MLP neurons of a small language model. Each row is named by its layer, matrix (down: output weights) and neuron, and shows model dimensions 80-175. Each number is 200 + 40 x the weight over its row's rms, rounded and kept within 0 to 999.
Before each neuron's rows, "fires before" lists the tokens most often just after its 100 highest values on Wikipedia text that the model never trained on.

fires before: "1", "2", "ens", "ended", "ess", "3"
L12.down96,126,268,170,224,245,168,160,204,155,112,205,236,245,152,179,190,146,176,219,275,177,179,195,199,304,172,178,140,168,125,250,166,217,246,154,185,161,189,182,229,201,184,285,223,232,227,152,137,179,172,166,214,202,242,219,195,204,230,178,238,263,199,201,314,213,141,208,196,152,148,205,150,166,207,230,258,202,233,212,277,235,211,219,271,189,258,219,223,241,188,195,206,166,207,135,179

fires before: "9", "1", "2", "8"
L23.down459,282,225,237,210,197,258,150,210,237,124,184,233,170,138,235,176,126,171,160,179,286,166,225,170,216,218,272,228,187,200,231,211,210,201,206,177,180,242,170,208,235,174,222,144,191,115,165,228,122,145,143,249,237,111,235,213,205,267,194,227,193,199,264,258,235,188,138,183,163,145,240,237,162,151,161,196,111,177,149,214,279,171,237,228,205,119,201,161,163,180,221,206,220,235,185,242

fires before: " is", " was", " are", "s", " were"
L12.down541,169,192,295,211,243,172,206,177,110,168,145,137,201,215,125,231,184,224,176,232,198,244,203,184,204,211,170,102,109,189,179,267,249,221,169,220,176,215,208,224,199,242,183,213,220,210,182,193,195,196,223,218,182,177,112,169,248,219,215,170,197,259,207,220,240,118,202,203,205,188,223,256,257,159,210,186,214,246,202,259,234,183,157,337,243,189,196,185,259,182,238,206,151,167,263,199

fires before: " ", " |", ";", " Goals", " Apps"
L12.down508,150,253,197,181,206,266,197,286,219,165,156,160,171,234,291,186,232,152,147,165,265,148,223,155,165,128,240,244,208,203,170,190,215,200,213,174,191,123,237,214,211,246,299,198,214,183,208,300,209,270,204,204,245,144,199,200,160,165,214,216,165,184,249,163,184,196,191,191,190,149,223,186,240,207,237,177,177,162,154,220,264,211,140,174,240,170,223,204,136,208,193,266,198,142,195,262

fires before: "1", "2", "un", "ions"
L15.down627,234,118,209,198,235,187,158,239,240,154,252,208,181,207,254,194,232,204,206,225,251,116,232,210,196,207,160,164,137,179,248,183,186,167,215,204,199,205,167,227,231,192,228,160,175,173,148,188,170,240,224,227,206,193,221,222,161,224,173,220,202,271,250,215,257,192,205,204,179,235,211,258,194,187,212,147,140,284,159,186,161,256,221,201,259,251,194,173,142,187,152,172,211,187,192,233

fires before: " ", "ument", "um"
L16.down646,199,217,230,198,102,165,264,161,134,184,206,198,227,153,182,230,177,252,207,193,186,221,191,218,212,201,180,218,201,221,221,207,108,248,195,275,206,183,167,175,196,268,210,166,181,283,221,163,220,215,202,169,244,117,171,229,249,188,220,192,209,216,197,192,183,96,207,232,207,200,127,205,236,207,150,182,255,202,146,228,178,208,230,176,202,173,196,214,206,214,166,189,189,126,202,205

fires before: " in", " the", " to", " on", " a", " that"
L15.down643,195,208,151,235,257,187,158,172,152,229,239,145,237,246,210,132,185,109,174,205,170,227,238,173,211,159,261,232,121,171,194,134,234,213,132,209,162,138,225,189,291,180,171,200,147,200,186,133,172,246,158,218,211,208,178,165,226,233,201,241,133,217,151,174,287,232,214,234,185,180,210,174,119,193,147,221,197,185,218,149,187,192,251,142,188,139,166,242,149,239,198,194,179,216,248,164

fires before: " ", " ("
L5.down264,153,215,168,238,129,193,260,248,149,227,123,228,150,159,258,177,226,193,170,241,172,160,145,196,224,209,221,205,171,150,160,81,200,175,234,178,197,222,194,137,115,247,152,214,191,269,210,110,205,205,172,227,230,156,149,187,260,169,248,104,172,231,223,253,273,186,180,158,137,263,155,134,231,257,245,250,230,184,174,185,163,218,214,141,175,232,226,209,218,187,135,151,195,203,188,210

fires before: " ", " |", "0", "1"
L13.down442,205,176,207,150,227,229,224,174,207,226,204,121,180,160,226,189,147,125,198,182,200,200,205,219,159,189,190,176,334,207,169,289,129,162,188,286,166,175,219,257,177,209,196,256,245,215,164,223,172,274,288,235,180,192,179,204,237,207,159,251,204,163,234,177,177,208,172,224,305,181,253,279,231,183,179,223,212,177,218,268,182,172,177,183,167,184,219,141,176,181,181,245,193,334,200,204

fires before: "9", "0", "1", "8"
L23.down597,266,249,190,167,177,232,121,194,240,199,136,230,199,187,90,228,208,222,217,190,219,139,165,198,187,188,202,170,216,215,200,189,178,147,214,172,220,282,279,199,175,184,127,235,168,171,148,193,198,139,126,152,182,107,212,244,235,174,232,193,216,161,186,190,259,183,197,219,298,157,165,216,226,179,169,178,185,215,239,231,208,230,236,203,296,192,291,139,181,267,228,220,234,245,192,216

fires before: ".", "s"
L10.down454,321,172,164,176,206,200,240,222,227,208,241,245,175,150,195,183,237,208,218,262,165,235,212,181,173,182,240,170,206,255,199,147,283,142,204,189,220,190,172,219,165,174,139,170,214,217,241,180,177,120,189,225,215,190,178,209,237,226,185,226,178,241,205,140,207,151,186,234,118,151,161,179,205,227,227,254,159,168,205,227,128,190,169,186,224,187,223,218,224,197,164,299,207,209,202,153

fires before: " ", " |", " |\n", "7", " |\n\n", "5"
L12.down77,157,257,194,164,194,239,199,182,251,230,219,254,136,206,205,230,220,164,193,192,213,142,160,183,179,244,188,233,205,246,94,195,218,232,188,139,159,236,191,231,246,179,262,224,254,202,175,227,190,236,191,210,143,166,215,196,158,258,186,181,205,221,229,187,188,163,195,204,200,194,243,207,294,213,198,267,219,210,205,285,192,185,163,131,153,202,202,191,154,198,204,169,157,228,201,206

fires before: "1", "2", "ess", "as", " -", "um"
L17.down179,135,241,174,243,228,169,215,192,146,40,269,221,259,184,222,279,224,164,195,188,209,244,166,182,185,252,153,241,198,148,163,225,258,195,154,208,159,248,223,224,223,130,259,204,267,175,167,243,180,206,184,201,235,187,254,193,162,200,205,226,217,274,234,158,183,172,178,224,147,293,168,192,215,160,114,234,210,154,191,207,161,172,271,233,206,266,170,220,146,209,202,176,217,186,207,146

fires before: "1", "2", "3"
L5.down22,203,249,125,285,161,179,164,168,163,150,146,230,231,225,173,213,95,191,169,228,180,245,261,238,217,199,201,166,150,218,261,232,208,208,204,210,209,147,186,140,260,151,362,180,190,178,178,231,170,167,212,211,321,190,211,207,148,243,204,218,182,176,201,202,231,71,193,174,208,185,153,291,213,207,170,187,201,176,196,234,158,181,194,198,102,197,189,242,204,213,213,208,235,267,212,176

fires before: "-", "2"
L7.down244,247,206,221,131,138,222,219,216,263,202,232,254,219,172,185,277,189,202,202,249,191,225,146,215,252,243,210,190,203,235,258,223,150,184,217,179,165,212,275,201,240,180,193,248,264,202,156,150,149,170,186,256,216,269,185,192,135,184,167,234,150,180,145,215,206,184,229,146,255,250,210,246,191,147,203,189,179,217,194,222,159,180,237,160,210,255,193,215,241,202,217,102,163,221,223,144

fires before: "-", " ", "|"
L13.down272,158,196,236,166,209,187,222,196,203,234,219,182,271,248,187,255,221,203,203,193,192,199,183,102,177,292,222,194,226,202,192,184,168,181,198,270,197,151,210,246,252,193,102,222,202,177,220,120,232,244,221,233,216,254,209,152,179,195,171,181,187,153,201,201,211,130,135,175,254,270,186,165,211,237,258,173,180,243,168,241,183,201,181,101,179,250,146,265,196,237,164,77,234,231,173,202

fires before: " ", "7", "5"
L12.down202,229,167,182,183,191,182,213,221,239,215,240,157,181,210,270,217,208,143,188,182,133,186,206,182,178,130,195,165,273,285,109,198,248,201,145,197,170,234,251,178,216,263,249,209,216,187,202,243,137,253,187,252,141,136,202,183,173,292,207,250,212,264,236,191,176,168,184,204,242,213,272,251,264,223,210,192,207,196,212,288,191,180,132,113,130,227,241,224,161,209,183,176,194,224,241,225

fires before: " |", " (", ",", ":", " and", " -"
L5.down679,256,229,177,223,220,188,250,144,166,155,143,163,206,157,192,226,159,148,207,199,185,220,123,243,197,290,100,173,220,169,228,134,192,164,195,220,177,258,173,187,220,234,205,145,208,236,215,184,160,195,270,229,196,168,176,165,255,230,196,168,245,150,215,213,176,259,212,222,232,208,265,301,146,188,253,164,240,132,167,200,183,191,194,217,165,109,180,274,231,240,226,182,194,220,195,170

fires before: " |", " |\n", "3", "5", "2", "0"
L11.down346,194,234,170,138,238,178,169,177,193,139,231,203,232,280,178,209,269,196,164,185,145,145,212,169,255,283,168,195,133,208,186,262,207,204,194,159,193,215,235,199,228,192,206,180,258,223,195,114,145,280,196,223,214,189,204,211,162,209,214,176,183,245,163,266,192,189,190,167,187,172,234,171,237,245,233,228,246,203,233,219,220,187,287,200,191,254,202,224,116,220,211,196,184,191,153,210

fires before: "-"
L12.down747,253,122,182,148,198,220,235,255,196,223,234,189,222,205,191,307,217,242,218,207,198,196,179,229,196,218,159,263,189,278,197,225,159,162,251,156,260,170,170,123,258,210,176,154,208,207,160,166,223,163,189,232,248,226,187,147,162,223,154,189,133,202,123,191,223,169,235,199,214,256,165,193,198,191,173,238,123,237,229,162,198,135,164,115,165,187,193,264,191,216,188,131,178,213,196,155

fires before: " |", " |\n", "\n", ")", ":"
L5.down301,189,264,293,178,239,199,267,158,174,161,150,176,201,248,234,174,127,222,250,233,176,134,170,136,159,241,235,179,159,167,158,194,210,239,163,230,180,211,174,178,229,270,238,217,205,157,211,177,183,246,207,230,213,216,171,180,233,233,218,213,271,186,121,211,203,114,253,247,224,243,257,257,225,258,183,214,203,200,195,262,190,162,171,146,164,247,225,217,165,169,264,207,248,178,155,219

fires before: ",", " in", ".", "'s", " and", " to"
L23.down7,227,204,210,276,178,202,160,147,228,176,204,176,227,218,193,186,201,259,193,184,164,151,271,151,267,244,129,225,219,178,207,145,222,150,215,178,188,150,231,165,210,156,166,242,132,220,153,227,178,177,154,221,187,289,173,210,143,172,250,246,208,199,212,223,254,274,212,249,177,209,170,99,210,286,199,176,215,185,192,137,203,227,213,217,220,183,150,195,256,241,146,190,155,181,145,172

fires before: "|"
L13.down709,204,199,265,151,188,256,236,248,229,170,251,258,201,132,230,321,204,169,231,157,262,216,170,252,170,193,162,284,169,222,205,188,154,160,147,219,208,153,183,189,228,205,152,211,196,186,187,169,232,197,236,222,190,229,140,187,173,189,165,154,162,149,186,222,209,165,221,232,243,231,237,298,175,176,190,232,177,174,183,180,165,168,185,131,125,163,203,189,166,198,218,102,189,266,210,181

fires before: " is", " was", " are", " were"
L8.down453,109,171,249,221,264,252,201,211,225,153,185,174,124,212,209,198,131,258,177,191,160,155,166,287,169,171,175,135,239,169,246,236,212,183,171,200,208,220,233,266,271,200,190,165,163,180,203,248,239,246,151,244,215,153,176,205,277,199,208,162,179,231,186,252,221,177,187,124,233,160,197,249,211,154,277,180,177,305,173,254,199,205,220,197,185,224,117,201,191,177,190,203,201,220,130,201

fires before: " in", " by", " as", ",", ".", " to"
L23.down388,226,223,201,172,136,179,224,185,188,236,179,209,207,185,157,176,70,210,139,209,182,185,181,242,238,193,186,246,166,156,224,321,189,152,206,265,215,183,261,299,122,196,186,230,166,196,157,284,242,155,205,181,250,174,196,243,211,216,179,258,139,184,167,212,182,181,217,215,161,223,270,221,199,220,157,203,205,226,196,216,235,256,203,215,182,205,233,220,218,164,174,215,158,162,203,117

fires before: "-", "|", "==="
L13.down712,216,219,212,214,147,211,171,235,168,193,268,215,265,216,279,319,192,202,185,150,204,173,175,226,201,282,247,240,224,207,294,200,142,200,232,182,204,102,194,178,273,215,239,254,210,167,147,131,222,257,217,233,202,211,170,141,199,192,164,138,161,165,203,186,177,151,188,167,243,251,214,218,213,200,192,220,167,193,189,240,212,154,213,132,209,184,193,217,214,214,188,123,184,244,225,206

fires before: " ", " |", "1", "5", "2", "8"
L15.down631,184,206,261,150,192,183,232,206,179,193,162,215,171,198,208,195,172,147,201,215,199,231,234,139,221,243,129,199,179,201,164,156,188,277,247,196,187,237,221,351,208,176,204,216,201,93,128,197,145,214,169,282,142,246,204,232,195,251,221,238,189,221,160,219,127,195,180,207,212,228,262,314,268,218,202,215,262,179,300,227,208,193,189,198,209,206,262,143,166,205,226,201,164,205,156,223

fires before: ",", ".", " and", ".\n\n", "\n"
L15.down397,289,193,194,226,191,174,226,228,161,170,184,210,230,232,164,137,173,189,131,213,234,145,123,228,204,235,89,217,220,172,125,187,178,225,240,204,253,266,191,212,220,220,192,204,199,200,187,202,220,224,199,162,227,236,193,225,283,242,202,129,149,196,188,242,237,193,184,213,190,199,153,186,200,223,196,150,184,202,244,176,177,202,145,268,221,129,180,190,192,175,204,317,110,214,261,129